Weights of a small transformer language model.
Size: width 256, 4 heads of 64.
Architecture: RMSNorm after each block, rotary positions, untied embeddings.
Training: a variant of Adam for these matrices, 421M tokens, 6423 steps.
MLP neurons of a small language model. Each row is named by its layer, matrix (gate and up: input weights) and neuron, and shows model dimensions 128-255. Each number is 500 + 25 x the weight over its row's rms, rounded and kept within 0 to 999. Numbers have three digits each. A neuron's up and down rows have the sign that makes its largest values positive.
A block is one neuron, or neurons of one layer that tend to fire together. After each block is what it responds to, as a language model described it from the Wikipedia text at the highest values.

L4.gate35:466518519451538464517500546486507501513492541469503527498494500485470541542556501485532519490500480529491506465494503476524508539538484518504497501505525466485503448558492554516484470538513469479515498451467511497521518503479537522463536483519483493443489512505467516484468496511488500466543491524508481518496513491477489544472508485479539520480475458483516508524514527519490507513500
L4.up35:540452535458511473520502503483481555526495509505441488462510481487502546470538504459473539513544481495511550508528518486492460510514510489452467488504505476444503483538512491499515531494542447506515491486519530486546510483524546525478514468517509476484514476514517475501512521503487494517549519502515523533450487465556470489488472439519520472455469477530547500487541499486538482498528
L4.gate57:500475539454501532505500527531499483492550534473510467502480532485528534559494501524462493507490458527519464502518532474536533490464493530519498510514479487468505474517528521500482481537491477515511516505485484539531517516523489499471472507456486521510480511505548532547495517482489509491498528510511540500478559525461550479512543481531488474511474485524469464515525523492550493483506
L4.up57:488475518485483514504521478503503498494511568474511448489552510501484515533518514523486533511510479505476517492517529501478537500476485525533518482515475519478515466484492495493513518530505508482514497502498505505525517522479467537448505500499480529537518474482534485480480548530518512512460565476527518525507493512504512548481507461462464470553506494490500481504538483535483467512519
L4.gate103:471497483527523542508490498532477477523490508486448489556498495504516537504501521483497474476438525519511523519503455545512508499487496538558525524490492457524513485496496473515482551473516485524479550492464493522487463511512492532509540483531478566512487504482534536483487450515447502499519512518452475486506502468479503485518487481467502489497491472498485452529551514468521490508484
L4.up103:497534480486531530534517500528513487493466518510519479499522465463509482495529502501505504458500508517482489487503473518493490530482511481519535532508459503476504514477500517510528514507521501473505519443502486480492467508463498503508536510520498493543515489481485518488515490460488514550500566521517513500517490520490569461498534487464502450521481452503490492524474494433511451475482
L4.gate111:496489474499489482556508514560468533554516511492533522472478506526488542519541511504521529566467514522536513492475517560530519551520482476520514526497468484481507467487487496453476504469502496504486515478494451467498505522513515493484521498512491528507520493491504507526465515522439566514547512538477526472507497477474509533508496511448476521507511503476519446485537518481529485512517
L4.up111:495523497493504491497510494532457452509510517515524504511514467521503529498503495486490500541495481538510478498496490518498445551558526489522486523534519492498487479509468484545511532490504504477443539498501506492501552529566509517488532479496500493493511495497508462460485490496447498522512525479507570515511477490475525529477421501437489512530496505509499485515508527508485529495513
L4.gate134:518461509448506493555501509487505511471517505471470504512468509511485506506512464501511477461471479534524555505508460512510516480521468519507497495506493455475463538537520502500468513513480509533494479478510500478482495534467481520521513443518479473511497462487486490503491487459501486526516459514475495490448520536501490509493540485534514501482478526493501553513520479489526494436506
L4.up134:511478535564499460431466476479474467457514525509505527479488504499483510508558485528531493500518496471418511529520533479504508483532456513475488520501443498465520481469492549476493492484550518473483511501515467445532522491473506526504474511513512522520526454491512499461484465534532478483539529481494514494524460487455518486470473469500508518470481483487533523500465513557495475475485
L4.gate200:476541520503497531511485474543471510499520515464492501470498519496464575511511481522494482536465502511501499493507544545515502505496510496503511503454503479533494468540493535414492511480520528504535484470497520467497534557475503508458462498520499532487514455497498532504525499552508489472505473490494567454438500519488489482513544491538514502520481483491513478527484504512465480504493
L4.up200:519520522485526497522474504526508534522521504459451444479544493509488521482468539514472501438503489466506518472510539498528508473532506484532477486505477508497463484528527529444507507475491541510510471470495513523475540464507511507474503504499528517484500472511517527542477499461495504477496478489529486498486519498486473473493464445544476471492538512485542495557453550508500482514480
L4.gate209:509512465508512479477487513502498498567481528489542506517497480512437521517537475519561515506533523504533516489497515496485501523494461483553491492443507489530510474499529475521502544501496469518544522475467437494512518477545513520495510504504507523483520530490500500534456502544482537522463453536513533507489521476481515543511502507476551506530498499504508485512503484499515480503484
L4.up209:493444482480497449492475463466480531536486512525438506470459517495458495502483501493523490496461466484525475456514480503504468507492511506535447479428538518504540487494497514561473544546525521497477499474500479507530465498538486496498499531495510513509465514489494488533487481516465504498481489471511566502515524465513479466492492518548533477516523496504456509540500514466559520510501
L4.gate218:542470512517515500525483462510475488475545525482489520523507539482473496503487490486544508504476510535566491500540487518508482515460510495476512503531510480505484508503525545515481515513478526513469562518486436505512535546524492511483520553480490480491490518504485541513456513472490474477485469534497503498472512498505492543457514509501522507520522501496468524564511508459458489494468
L4.up218:547482476465500517468460520496471462529520503525509525534484483531507487513504487498503483497460501474530466499504476477528467531537512520541489482484522507477486455517523493524542535518537491497412501493525433481482523520525508494488494528526505502444496495496488478507511523458466494461512487517508512550473529459495537486517512487496493476478487484534507502453513493536493504508498
Responds to: Year-predicting separator tokens. Spaces or commas right before a year number in dates (In March 2024, December 25, 2011), and ″N in latitude–longitude coordinates; weaker on mid-word fragments.

L4.gate10:461482502514492526511525469511505490484482491517506497524443496449446487499523541494520488498491552518472493465506469525504490503527496531487469494470467500480516493517503484446429471486528518511459494466488467473523502495490471529521529463476520501526494501476474495500486488530496513501501443461495495532520486492518526547484505523482515527500520518441475518530472493453530485490465
L4.up10:485490559492507473517507501520450462512529505518474463479495524484513485506489521527513535500420558502468501527497495474509501504530488520468462487541534470519495507516485494492492473537494496473490451553512543493546482476493483505483454522504478436514530458521491528521486511496484443536496451532497497510457505474512523489496500483561499492525484549507540534496515525503484493506494
L4.gate44:465496480476515466535507544512527487538469499473518484521512479472493515498472439510514436492472505481491451509537512559485528528499531558476486497504474490502477439486499511502496449516480472469517485519476487466502524518461507484496487496515490515550507508535476513509487496515488542496502508464482523515534514495482542468463514516518496505519465494475476516523507513537543472539473
L4.up44:554510472438559470475465488525484507513481518518514484511488485518487523490464488486515453542484503473473489532527526520535501474512510519499477522513499513482489513497520512481507511479483500490540514440492479509485488514491520487543502509506520480498487546503504462519493511513491497503516503495451575524521476475516476500479540470534486491520503450504548477549469511517501491465500
L4.gate72:465487465510520522530489522511519488555481524469506462498462483520477495495522480477493506510476522486499503498496487519483504490523499495571464493501519517528508513516508498518464485509463506527504468473491502484527481535502531519489503510500478497528522454504482557523516482536493473489533546461504519572531497531464536542472531489491496494533439504488503492515539487523480505489502
L4.up72:517461454500507505532478481471524488502494512516521501498573531452504544502530504454436543512527498542506500497453546521523491497488523534496507513540483491494540552507537491506505509470494543488535485488494519519496539492460519493475499500480513516491512520565483498527487542522509567507507526505514503491477494514493484473495533543466518513488523493482497520545548514472520454468506
L4.gate100:465494473486511478534500512485533533497484480470490518530464504493466497536502494510484503511463567486508494510533488461565486489484483533476486508528494483496503514466505480496451508506499511487480516518489431464502493508519476497526532506500494501511475499542517498533481507515486549468520496509483482516492507510501535562497543556497470505511542484498460509513545542521541460552498
L4.up100:456541528442544490495478523475499434474494517546486512513518515546520503474506500500516484492522520566525524496504519492510498577489520482465501479545485554488528524514460486484505496527529489484514487456479513455517517485513479540526505463554522470505511513477497532536520482505524521505555499518519507533507490502498515516486518510506465469498481512529516501527493459501483412477485
L4.gate171:483519510508506507511536512500533516476473543488508481537491542529542501507522519500551496505459529489473520541498455522484520553547502504463539518528501484556508491494502480471469503465516481475504480518498483523532461528477447515516509486476484528521521492505507514505502467520512497493476507526494473485488531489498505500515533498484491477503466502477455491509546504474472490469493
L4.up171:494493472495488493472459458528502489491483528518490521478506468504472477520477502448501490473547477486504486503514481516516529445510507481475507510499461476490469523494532503526517510517458483511484521504484483546535483511484448487485443494470482503479491515501478487494510458431506449509497517509531536528504544534482574540478495490566529495496501487461487497550505458488532497496462
L4.gate180:530465490507538488516466498537522506507507505463510456475503490494469516502498518506480460519555531487503508432522523469507518485502513574495521505510503525490478504455505548489518422485495497479463518492486505491523506538543524497501462481494510558485500473483520529491502462574524512500512481486492487528506517514516546508521499466493489515484516533461496489484471536517499510561485
L4.up180:523518472517513546483533455512494519505474558479481476509472500492438524496543471466456482469477498519519497493545466512492512441555482504498509473525504524495504464487470469483478456528489466490521483524464538463495491483491521517520512494453483547505503480479487501509517511494502524529479476510533509513517489517526496513497473510499561518522525523483488507524471497531526522510481
L4.gate248:507559504503511556504534472531499489485456512523546451473503471500468475501501468533515495520527514500517514505512506486482514495570459511512511524521548519451490510508487549466461456498536523480564492519505474471536502514477537522500489523490480506488500535530492510494509563472513509477524490523463465493510471501473520474501471495514509509506482529535451490489484458514455475524501
L4.up248:506514509486479521492538443510498523517473490485505448503454475457520489525518505491504558521523564478508478476476503498498516505537498473465524483518450517548529471545522455514497487515513515511478476521524462492533537521492472509537497460496487458494499494520502520521493537541507483518512491560486498520481513551522506506483463494482495489513516492513542498537547487477493502483520
L4.gate252:452510477498552541540478487567506505528498537504531501504498538506485508503498525478515452490499495486469502495472485533524471515482506488497526503526504473517524532529481498472493497490481468537528472519498495485473506501536542458487496511527475536524494501474444539481465480455473549500485507542526525477529493468491492491517544488497502503493480498480515531470474484508517508510459
L4.up252:476481508492523495497471519530501484514542494521486465469543478535525528495473520507477455530501476456471520451475484504520513496488470520471490504505539471550493553473472452482502511481492525499502514531520465461471559487480470440512538466527470511479493475490469484523530499463465514536513518526482508502486504511465508464521494473515524501472490518476489540530505515504501492538456
Responds to: Month names in dates. Month names inside full dates, mostly right before the day number after "released on", "born on", or "Released:" (April 22, June 17); occasionally commas or word fragments.

L8.gate19:535488527481482536463491525538534477515491485508506512532475503538479526501508520497482471500484555506531515478481461573482481560539503507503508509513541540516496517473500524517470526490525505488492525512461544499499489476508447516490505501510512487458523488508461533511485515532509510522459524501491494450538475542472490576498503497547464543494522539468507492492519508488464493488518
L8.up19:516517513496470520483478467561539491545550508494519506496482477524481464514497546472484502527512502493507526483521441524508501509509509495427523484517511519543527500492438491526488521503504525477536482524480523561494512501498503497510553518478500489480494477471504501536461532512522517538502447495527514469558495490525480503485467472518514522490470478489484491490516513439515479532496
L8.gate299:502529497488487462524512450501480462510501519500511489492532453494460545575512459501530491532473517543506525531517463518482532539477474497466484475469514527532502501511496487477483493497486532498469501490443455505506516526546493480525524505482492482475496501478489501527458455530499483525537507521520472474475513489542543506514506532476507528543482494524487491546496505479504496497515
L8.up299:508469489475502441502464525522518504539475498484481493490486483529519527490467515532512516517507507474510511493530480521499536491516528489502474463501499530545523566511483480500501525518493501458551497486460468500488477551528483531485500497458491506494509476489483490514469475514479500533488486544481493534541492473493521477462471483476535508505538496497488504535514522509514536539511
Responds to: Before-year space token. Space or opening parenthesis just before a year or date number, as in "May 27, 2014", "In 2010", "(1919–2012)", "Schmidt, 1936".

L6.gate96:470475503457522474525482509484544522488475538462550489542517501513445451500506509523518524492478556487481489485511489491510522529462522546513538495546489498496514494484452490503472520522506470486525570535477466449515494502516496494459487505498486498478484480514563516531501509476525473503502548502484486483494478459469528545463487507469424494473517465494481491510458528473519476504528
L6.up96:454469514499501467495488477479496511515502514484512480529486524492486455511506538505503477491499489470478455475491541521513527481472518501515512465545492510499493511475446502488479498515554507481580511529475470462541519492529493517498485470517486481453524515509533533488465525459506459471512490510505477484505488493484517528526496491480454498511481497520471462540510524470500462515528
L6.gate131:509464524495489547499504506503472489480492535521499480503471481518457520510527502486498505539494535489575474511496443507503484482509474501503468507474523490468510513488481468474513423508463522513490560492494496537507511491494505524483471528509519502496516491480450490501469488476505467480537531521494485485462539543538523491471519493501571501501494460503478542534523493486524451530476
L6.up131:473519539479480491482536519526455509490503528510510531498470480503470511521505522545512513489502529510503521508507481470476505474510504532462482465474526522461538495490485473464476445490536534504480495532504509480517517525502516539483501518456511501453512523487501483484503489484494512469462542474475501494528516490486486519482519477479475477566497448451455492475499511504472500545501
L6.gate154:518446555490452513523474500503509490520517506512499497517512552516506531550501449557482460547524525499514460509457490497520508509474498497506462484511477483504481511500512502495474476527504468522522515527515523480496482485525438504507448450492519519523473516471512491461477491492488512503512481529485487482525520495474482501511510472508571490462500532521530523512509487537541502500491
L6.up154:515502493473514499542502504519519532471516511512491535526512506485448532523499528464502517536473474474515505494518528525517531518486522523514488484462498481474506491471507502435467471457528488501499555471459501492528445550524519477517478468517529490539481572526551516502472526467500483509506484503505532536479479462553508492494485511465471487495533502479509484487518484489518481500516
L6.gate181:505543478469493494476504502515490477496498485523528501497489509477508514516510533524520501542502494505487511487520483523533499507496535484495465514512476516486478510530463499479521496510516526517485511543494477533549457494510461493520478533507499516437487482499485511464502504432519497478524492492511549539515466504472550480508526532469501431435509464525499470550497503502504540494525
L6.up181:479502465499477533510507530480493500524550508554507527500509540471538497507498487498524470518457511465551489511490524464495504504510466479483444510499445500579494490512503467502463535520500492495500519484516491495552488493537436534512478481485505486529493526521484509486471471472508547465546471519458458489508512504513471479448464554525535487520485531449468491519500479505512484501502
Responds to: Main verb after subject. Finite verbs and auxiliaries right after a clause's subject (have, is, be, was), plus clause-joining and and but after commas.

L8.gate260:494473531514519477496515513474528529444488509512523464491500517484507488474509497497517508453473513482498485496531506446488489474472538533513510527497508536486493487517499448475488539494494505492455488471513427471489468528492499510484535536490511471466462507487487482540460486482517467510508513440509519521502512490478522532512459518523548515485489467527425459551491483541520543536563
L8.up260:509529462523489501501510490487495471504447501496509536481490502518471522488491478479454533517516506443505534472508528479498491520519503545426477510497489494482487557467502461491563494473487554523509487507512527489511497520490509476481480523499522482519505501508451488465479485465532548493476468476498496501533479502508519532499503453525505510503489452513546512477430505506520486481504
L8.gate285:518492474467520522494491492588534542536496522520520538471503463498448515523537486541509496501485499510484506472492456492537522491542457488489524491535470515485510494532508518510467507506499488526513504497498487457526477512518489517540470485482478538485519489511503509508544511472496553499556467490480488489476510490515481467472518514447509480539499469506488524509468470478479440540532
L8.up285:515485504486538486527559491499466503433520513517556479536481453536493509496550528458495520491529471509470485466553485511527489479510491489501531481486474519476479500473528504504498476513446525486521477515510484484497516543467518540509510500548491499477525546455525498472527495472472480522471496557510469518480469494486509455480526547463456511482517510498490474527472510503490480488486
Responds to: Month names in dates. Month names starting a date, usually after on/in/born and before a day number (on October 26, in April 1802); also ″N in coordinates.

L4.gate1:507526453499487511480484506507510529523482486483525503518460518535474504518475505527468531496490480512444516485508525532444523472502542483488520535492514499476529533477486498505505448461479501481458516500489463515493510518485504503489500545521503484512466488551477517500540510529541489484531494516494533508480511529500476516498482502516453454478474476469531487496497519520514480502520
L4.up1:524429530541537525459514491501514502491494499515485502485503522507471513523483549455472505484521525532530493477491537474526516525502467466455509511543516479507459486530515485463528466496465495510522509534516543541510534492457506545497496490495519463524528506502465489517453518501478476504474531485497511437542507499538476472468508476462517539492526520494499506530487514498517474478518
L4.gate21:519474484539477528476464463488500448456500492521516495540503491495497474529520439458472534487486475532487481483507482485508482522516482484513536531501497502499527484506459496517468456470485523531512525482487498476543519487500479491509541525533508451498525525525512480461512507523526483510497460525480499478497504469519512478511492506486508483452525487508477459469524482498516460509514
L4.up21:507503443555496527467475439494519526478462503493456515477468539573468506516490519469450508510491487500480466472490499490499505466569483480523500481451523506457454441489527502515514478519487493484478464479520504538522519553506497521495505488479489502527521491500488563517494519525534503493480545484516459490503478481538497499539492503480489505501527492466501487502491509483535486509506
L4.gate64:526472511526476439485520465447524527495509490481516477532523529477456478492513462502502476546521505495485484528452487501536504509531514504499456481489553508500456513534524500518487510504497468486504497472449483494525521519499512571439503494464502518554498479494532538523523535488476472507520494484529534471489516502508532524507463487543511483522471457482491535547537540497543499497509
L4.up64:538487527554484502444505444490514517506518519506460537507528462491449500513505513476475539547493502467502463480500537499548461493534514498498504508483534515517468504468499478524538521535519493498512517498487474457517514484497476484490546494493483478533492518493492513486439518488495500532497460472506484500509505463536480527501490474562489526468482468487514527495531525496539520497524
L4.gate89:487488512435523519485512519475539508533520499544495529520488557497506531521481481490463497514498497494489447487488527535528502459464527507525516535462502529519474453504512508488508469475490477543531487487514500472482520456472488527524523492457503495523507472502528506500472528439541474481515515479488457514502514539490511511464470522459470480495533499509509536481507531487530502517495
L4.up89:524500445483504497494503592496493471518506461529517483498484517496537519523523486439506565476526470489460497522496490524494494492484495457527551513527525490524498487513512525484527470515477509493503495488521502490524509499488551495513518503534446494468495507537482531447473527526516471507517455499523460521485502495509486499486482483479502515470534523490509500505501476494511482496519
L4.gate94:488513512540502507504458511505532520498519483504486521499506514532520521555467502508476503473492502485504500504489477529509468543482532496535466510524468455536509494501481517510455509478514502515506556531511522492521483487508483525510533507504535473489507478550583530510471463542527535529516470504471519493478498494494498526566485524510480518509438509449494519462505522451488463529483
L4.up94:456520502514476516442490500463505422473527512514481509495526545497534506527502450451543533495479490516496460493501479522498482536468515508518463489503514499493487480555492527489531471517544499474503533502483481496501462520506521521491515473460487471499474482525508490473492510479507517504566454503480492527534504501489526486571530505473486497484484452509533494554470533516509486499489
L4.gate117:464507481503522515521517530527583547465479488478560521509539519488510538496503511511500525506502471486518492493477484457539470515463532556488502429501465501435466514463476495528479476505500494551489524476502506495508531503542512505521502492527453552512505486498457509478490516514469503489484529518538462509535467486486505535492496506485529539491487499464506466542502530497509506523521
L4.up117:459502453520519543512513504509475515508507490516556536501511513535464545479498454467437523482493507502498573523474514506521498525469487487521511519479493488510513536454439472504503483556514474502536540550503510489488451551527551472502555476522505527485538491539476500504539520490513490524459505485522490537509482512468501536507537504518511540525465512525516474506507496500500493525501
L4.gate154:469465475489461514504480514541493495486453471490558505557497512516480505505474498500471502521523495497520495472481530482513532494506547487511501457509513571521536510488485473500486465509495537506512493501484504508482480523557530499486461511492493514490478483458461507522465557510503518498482531519510473497485506537473498492477503530457530500523527468477478478495472535501510495566462
L4.up154:492507478538495495492494496528541482506452557538487483512486506496440516482553525465486486526485527457522493519470436533492472523550514483525521460508478460522512541512482522521487555468490497481488480502520536518514520463487529506526527484542492528523517501489490480465508482514510497498470518503526500533561507483506501520500515468491508527511514501519472487493514478505526508477519
L4.gate207:516507446506483517503531489540506547485442493495521516514478510472523540528497487502487492457552451543508476509474471472547526543488503507474501501491513504518506533516528471501502494507496508512556517484470474489499477538500498510504498491491491518499509488492517486501497447526462529465498454493533504476497504518515500505465577462478481493496463473492478485501546545504538486550444
L4.up207:511473490496491503506448494515478501445500486506482506503475476482463502475485532509493531454522508495507476482497480459483515497466514497494451430521515521478477560458512490478487525524524481511505523510514532499534459492525526543478534535476515500489496526497475486532484511487438498541487439504511517492499495493533506467515535470527543489481497549484481518504481504498575491479461
Responds to: Coordinating and. The conjunction "and", sometimes a comma, linking the last item of a list or a pair, as in between Hawaii and Australia or Cain and Hijo.

L8.gate155:529505490476509520502511583478506486495502517498490514520532496455501543567484516529423499512541516529508488499513471492543526512501455505500461537487501531473502524515432508503486505506501511482496500471520572489537515533494496526453460465497491499492497488490496571486489518526473490499506491461486483451500530485506499502521468504492509544515499510479489471485535483481469440544487
L8.up155:505503493499506513502527488473486511500534487458487514477511467496509508507479517549564489479477496456528485495507526480542490469473515504526519509509547539511489497503504499532527516493447483522537506446530478477551531510505511497525539553496504491533508499536545523508507500474479497429526475461464528526498488525520475500487500470524470538504498536523499512540485489470527517512494
L8.gate193:477498502486492532500504495513508513511482514476468461543516502498476502516491490536470486499533508517535477519480498485490507533517512472566469477486469537491515544515463479505441469493476456527527546484452498521482517476521508515468470517466483502540520516503465531552523519504451480518558515530469496522477505518502510505476454506533489478514492519483509477488533480516503471520530
L8.up193:475493470502470493508544508477564494525522473517497469502477458490495503514526500519481521460524493508552509514511502472509525499512516518469518502496544463508503501497520507497500497526456487441523474487455512520514508556477488488453525470507485525506526498543480509444534516534523495489507437469520459542490479513525474546504516519514458520509515516484526469483515467499507483497532
Responds to: Coordinating conjunction linking names. Fires on "and" (sometimes "or", "&", "to", "|") joining nouns, mostly people's or team names, as in Yunho and Changmin, Senate and the House.